From a checkpoint of a small transformer trained on Wikipedia.
Architecture: RMSNorm before each block, rotary positions, no biases in attention or MLP, untied embeddings, normalized queries and keys.
MLP neurons of a small language model. Each row is named by its layer, matrix (gate and up: input weights) and neuron, and shows model dimensions 506-601. Each number is 128 + 32 x the weight over its row's rms, rounded and kept within 0 to 255. Numbers have three digits each. A neuron's up and down rows have the sign that makes its largest values positive.
A block is one neuron, or neurons of one layer that tend to fire together. After each block is what it responds to, as a language model described it from the Wikipedia text at the highest values.

L3.gate456:127115147115118138165105114089167078135110141131070123113106122119147160112104151129082066157124128079132091132165107088140098130114134143132132193140104135101091121139090112114145097117147133181150155123126107154170125114107139137105083118084135102158121107163162168160159036065150202118
L3.up456:122125090194039104082140147189178183142185091110149103145151117133160186095168067117158072156183095108102119108094130099137100106139152085140090136148127144150125133221082075108112060127161072093150098100122096097119162133086136162151179124165172160189154145092105137168149156132116088095
L3.gate662:207085129152122139096123166130189162117133181129140116124161097069139100161116076122223099157167152069126131170130103118122159171168106101148169143115101170172052114115116151144144112106111148123082083123119141130083133150132111059099147129131097132187160115147101087173125129140120126155
L3.up662:128087055110187171118156074147132111118113130123136140138149174122141157065142103113181141155145102150107066122158124088112135139135083194107058169178127103122090154045155144127057109082163074108085121151084161123102100130140195169200115115098111074132170065048133194124102106126083132109
L3.gate1574:128043111106092093145172125143123156096097088166080078127115125072158135128075174080190076130092108163097094138153077165133109129083087134133130159099019135120105116095117104131110112150123132061183102078137128108081074099130147133158129133070120164133153186095160125118149101072155191111
L3.up1574:152133142143090119134164131140141165074142095129126124173144093131132162103162137104142100151140131134156125146128121208168115159095112162062137085141135133177095166149146162148151128136097071098144122059103067047129157152143150121139165130113158136108125165112145109090104072079109167114
L3.gate2224:153096133154103130111144115090087135158114149069055119068165135145061099139165129127121048176129063068154077139148090136121128108144116145129109186123086158132157112144131137120160099133138139077131123116076174124116146082128127128148073118159152115121116132128172082139192169045135173149
L3.up2224:149118191158082136160132122149126116155137147144114131131114151109076101089179113121097126067168111142146144114148145123178108115129145139189112134163163125105125151176143120141155143182182114132165126124063059151107096174104073182076143106148159165110142163178123093085176144124140184108
Responds to: Word start after brackets/quotes

L8.gate2:099110127162141111107117179112116125065088100097153112123113126141204109111131108103228095106104054158118108080130081083134150190099123120124157177177163165079159130120071132192172124127145142109100093124145116199163146168179128153102109156134150168117121142113147084109109163076122120101
L8.up2:119167114133133116103144113113102089126155134124122097129144170095188085106179112148168092133133096197127165124129149174179117102120142138128118118139138104107111172196105096112118151102163079094144118134136089140094119117113117152084107106094083126017076063112170154150061119130139123075
L8.gate198:141129120145157132107132121150114154083136117090190164168119125153122172112190141116092125137137118211134064128181104070188171085123147097174171155104124163085139156152109145146128159161116138053102136161174124142148094093149112155109080132085063105115072101135127220194129129147117098097
L8.up198:152146102078145113148143080117127182091097183106132143149095080094130117126146028134145116078096099109097128130095109185157166113102151142176194147088141085070151155122139131161173100123126141135102144134159163119142116155096105139111133161127083120139159105153129157130136115125146122135
L8.gate249:100145192160108079145075121171154100069204143139121107143130140079123179159147089104124110096097138138158154131061158133112133158170122121076117101154072161127198113103160120062155121124135152077141098144120106114145079098145176082100155105139151160089147116161091145194155155051156125162
L8.up249:142113062134134134127149154079175132104198181119135065162174116145163043093157119097183095107156165156112136160113119124158081071166136137133114115106072129138132149135088106097164098177113114109115108134136122154201082136123084043144110119189141136079152158144113101203114122061115070127
L8.gate576:089108149087138071026082082061206138087093113097114121157076135142076147117069155137104124117083143154134109123118158135136090072149132125120105100109119160169105121163092131199120128117133096139120146141076117101197135103156097092037109135116125098054144131174129159181176155102160110162
L8.up576:124134162122130103082116121144125126146149157110067139122203161120077160132111105148159127147175181173099110108107123115096180140135102091065111187074111092133156058110139103177101117083125101130083137148130129148185124163148124096147155099135129178101138139147138135179130065173121183130
L8.gate602:145136126074103157055148133120070118106113106141138122106107114065164162112145153093110162115122163166153131079136131143151125133159129091136169111135151113167084157095151110102089103090187101121118094125129081182083129163134115145101149094128107155121152172193135111108102164152157128118
L8.up602:140133181138167148125091098107138068134150067136063125127122130089073105135088092094079125087181160164101053157138101135165107072098116130110125163135156159145089115106081148158111116146123101082130146089135149132154102190093151204146108158129092194115138130197141122159085153106110174118
L8.gate753:092101165160132131087119130093147091133135181125115096147089104055150113128161120131090125120079150099144103119120132147145182173167114104103152099117111149138118156106093083180170127105078070156123087053116098073150065135069161046129100120152195136158076161119103083179169166131125201132
L8.up753:160172122171164096140145147105117132090113144104155128156142151155113129163113093194105145119098103135112133102100132125170119155142125139063099120125095101131109122128112053119046137138128079231142131112163106077170106075150178176173035124125125103091108102160136114170136114159184092099
L8.gate1397:127142124140122082080168148148129076138178092137101131122150051109175098112110168093094110132111083160115129103124169149111139095182051129100128140118103141188147163142133160105184112139108085134129127117155150183089115112162158087143092098164114091073152123169096136109142181101171094128
L8.up1397:129156146107136116157140136062147089111134061147059092198087084171151133165153111125125090134153095137209172139170165174148098089193125096086154095149124121144133183181142087109150132133088127109125143146174103197150135151148131075100147124131106122134116085127120141129156163085162126084
L8.gate1985:138106159154144150114108174217154150156160064104129121100143073099097088149115140112144120102097136102122112122075103138123107177149124128119131146117153170131144175112129112085132145127096142195096073130114182115098104098084090132139149142111096174104147141149117120076118118143074069162
L8.up1985:120081095163065093113100170147182141089128121175073106142099157209118126203089140076123179119150119130143140217138083113110062103155111137101141162097065127101161128095181129161053104130174118098084113066126172153148082191156169119154155177085159103117103111142112163074148097105131113100
Responds to: Temporal sequence adverbs

L13.gate2222:153097075161054100078175133192137165143147165097159118153117074189127113158179141089139112147090110121060149156140121136103178152142135167139105113142100126119106146086171136172136129122094101191108129116065121124091103156198130062141061129113085169106178139060112127140131139078161114091
L13.up2222:183139118127117068133149138143099168174125129151206113115134159128115118162165178088122091152146135181076169182098130152110124085149169149145108124112166089126125112152205119130087142154138101141091060119123090131154144146166066199152134123148127067100182121106126174160218165084147121129
L13.gate2506:112150136111074141101149108154109092081126137074123105138126121207105124089140134071148108137129109187122183123101121100128118186163113126117145104112136130103138145150084132142141121195120131157052105120101106104177070117129179154116119088129113143064156161146081094064193151126177157180
L13.up2506:117125130123125125115120098176143112062064065157105139111083119144153134168125077145135117122113148093137136106184097154111147129168113074141172122149187107109100095094133113054167105071153204080032139120115155158126142133150104097112172159141125108108138094176111158155090152150129077138
Responds to: Sequence and adjacency words

L3.gate1482:115125145181097128092130189131164088140144111148138080083116121163057130098132152111125133101177131124138086124078175123162118123168168069171106113097123139059124176110121141130122170083133101164151155090093163071131077124160068142173113129085123162152130118140120098098141129093111136119
L3.up1482:145104141175076133114125137146146158085195181106101076142178094125145078108133126159172162085193132062121093109158136065126114135154127062085146106121151071170096169109098117128102161175117160147118128130077134119117137168202076177119089143147064164150137114122138093147165117141141095120
L3.gate1584:183127144079094134110123188135162151147141125147085091136072142129166140148093140140157148143137114142100140111104134113106074119116101137136138061144124092162149090124120151135119136134072159116142143069132091146108115094159138164106142133141157126052160150117175168149150131108150107126
L3.up1584:174116140125084138112106151114155117135111143143117126173072142129154153176095113144117140155095127153120117136174102132124115115152101162158136059158121095150150103128143108132154185129072162173143098045148102145085082082157100172124154110164104152059160126106165135147155152072178106088
L3.gate2031:116152126123173150108138182137129197148153123113128129102123136186189079153091071105107048107198090119106147139103100151135100189132140115079117089158117165145098146175122162091121116156131141105057182094139130119131055133178118103133094079120119167062180134114095128129149152084126132123
L3.up2031:159144173145102119099094131081150133148095107160110111145118145157142141106152099080121120097233094164132141117122077041109158127124158081096158134123077161165103177177119127128156104142102134134131127136129168169125078121205118070145093106190107150108127161143104105111144098055096130152
L3.gate2328:117081155179128104129126134089170108138133095095143050102122109126184165160117099105188105106132129141138129157179138094167142133114067160208097133091139168167105112138133061110140175139070086155086156158110119104051142094134142113108071126178139114115101194201132075123165146105090103138
L3.up2328:097130098192148152169120141078169059049172129149189085143131150087142140106128119134142076139155067180111093147118199088123141096118125100152136173131109093136102171167089066155130147084100137129084114150093110099106036132137127156097089112157164103122178191180107114111175105139154138125
Responds to: Sequencing and contrast adverbs

L8.gate433:130146117064134147175192151139088114168103129133127121137122071168141111157117061173106110147072155142146110178149128159162124107114134143122168152170153095126125085093092132103144098109118128127121149124125165157142107057085078094136103061093087125153151134148064089070159102123120114096
L8.up433:196100151133211124161124185093090103141116100065105108171092116110132085156122097135137144122143169106150159065100154149118159143094133153157171094138116126069035102087108214159159185153133125114127168178118110144116091140116097163141177103113134121191180130102174181126182083146101152084
L8.gate902:091123092073093162137102076129070067121165123124134122102105179177089119158172077082136098095092138087062097104140109144138108143121166144142108127116139091133074168131146126114146098084161129136129132125159165083171090124121118126121121099121118114138128115186127091111187057163083141102
L8.up902:161165082189125094128147138149158124144182142156125149150134114166145175097122164131143083104153076129151054087097129088148140097171083126114142143139133123149080041170164047105132100121102146165089082108149153138070191136163098140093148131156108151125125113111103081160133146134136139084
L8.gate911:129146120100165101160070088092153105136103135126147136099119121104116154073186206146174148166130092082206122130135155086118092182163159110135089138099129106142184065110159085109084062094123107196108135135137163085123162095110108100118149110090181118188153076128127107144124207106147078108
L8.up911:154077142137117156124142133156177146094143043108196106148105129108093141181104109145104067158156152184166158155145068065180119131179134168129083101149090149089071145134130132127148083139112124123106126144133106119093102131107048088097108045068144138111138128142127134160132143122167100102
L8.gate948:126090111109156065100096128069129099148087108127145146136123224082158134133072128096127100101114149159113144151140137127119167138105154081167205128132130144106126139086148106154218112159134179103101095106134111130062100164101119105158136099122115125144131119171115128069102130145171150093
L8.up948:178114093130047113096169122185147163151135134101132138090179099132184178119118124095140049178075123139153165174095132086179113154116114167118137148141106087165121204121147120104163134134076134098174141112173164172172075071096197137066143162089159152126131125193117093116142098099152151109
L8.gate1175:093133116087118116113139059112128127115170083120101129112111169143119121168144131161164145161095098122143139057161099114132144131093140114101149087114079125133151136081216148134158054138148123126099127115140083079135145149198116087070189138108079122149161145095109123059107135151188091158
L8.up1175:091065089125113085143150083130174139176180088160113126112120138173118145150101122160137119131139174110170102110130127105145122168095156060085119095178166070126096139138167075124095110121097159147132136165167110098150177181143058126121094152120118171147137081187149052098161122114152047162
L8.gate1328:129184110087171120133111068119189118122107118094213128149122086107131118064160124094129116139064145108120141141098127131132122173136131155193136149051149096117143210064119111153168127141119104181100112160129178117063153121086081094133140139130089080132170177113142135093078120104120157156
L8.up1328:132118133129161130094125092100122092088101144115169151078124148130066135103102196163096160138157176122130152191131083076158094139135118120109113116058078142077115148172167147104108128110182144089091152087144112112063160183063088134096100071209122137138128149085089128066063100106140133161
L8.gate1994:108117108082154128126215098120151058131122112154075070158100160195151180133170168163165129199102166109175162123171148152120125110125126066102143116112147127146079099073111130142123102140150103176134066129080146157042128168109147089087148105150122117178130171168153137104122131092160122056
L8.up1994:105150173156118138094185138178143104132154101109148147134124129143098164164139105145171147199095207054148123176151132120130123126101166094125122132093199174109162108108176124142100102179161117125130183168087144144162150101105066118091162046158137032170095109118157122144127117110080125129
L8.gate2075:060077059106173090083153126153149135208189111124139115098160148118158093149152123135060106171135125151124075066107128092154125129094061140106151093127146106076144061109117119146141127117130121126089130154097177106192116160155202142108102075161134149129146105154090112164127101130187137114
L8.up2075:098068098078150132075178137137110070218154153113175139117129128137129113112147158136140110130149103158136113142152152102255122157109048126146097079136157113142128136126083087144192019106089150168132063108114149119154159154154213129068110112115105117167143121117145121145154114071152170100
Responds to: Letter "s" fragments

L13.gate803:116118136147063112169150085095104122124157175136131126141139111144136113101064119161124092125128068117119137073127145141084162117094178150145104097111139074153151085082136149169074101069090111161076086116123136159141160159151100133114136108151086172186204078175092125086142160139146114095
L13.up803:143106099098111115118137171092152094171174132140113081078148079131120160119093149123120134143210125190126162182153135126134093168126125092140186087163141138077124108144115113138089136136169099053094133203122184163180117103099127123134072078116155123133144060080153093144115079150185081157
L13.gate1870:107098115153136163126059129109120115137136181087121100157152132174101119146103148168108118157209142145111126084154190095204132103116122146151172058149162128206055109147146106123103122137210162065131127131116141091149185123122116017150118177148145139127185120137087167122159054134120117086
L13.up1870:078131157087165089079199100132152117140131064138161093129171154151043149140111138104054127189104100090153139169154048142160125125156109130171143131159159121114156115135124149148120136141105130109101132137071077096145135203069154077124150113131135138160105105183118148150162160109175090166
Responds to: Plural noun endings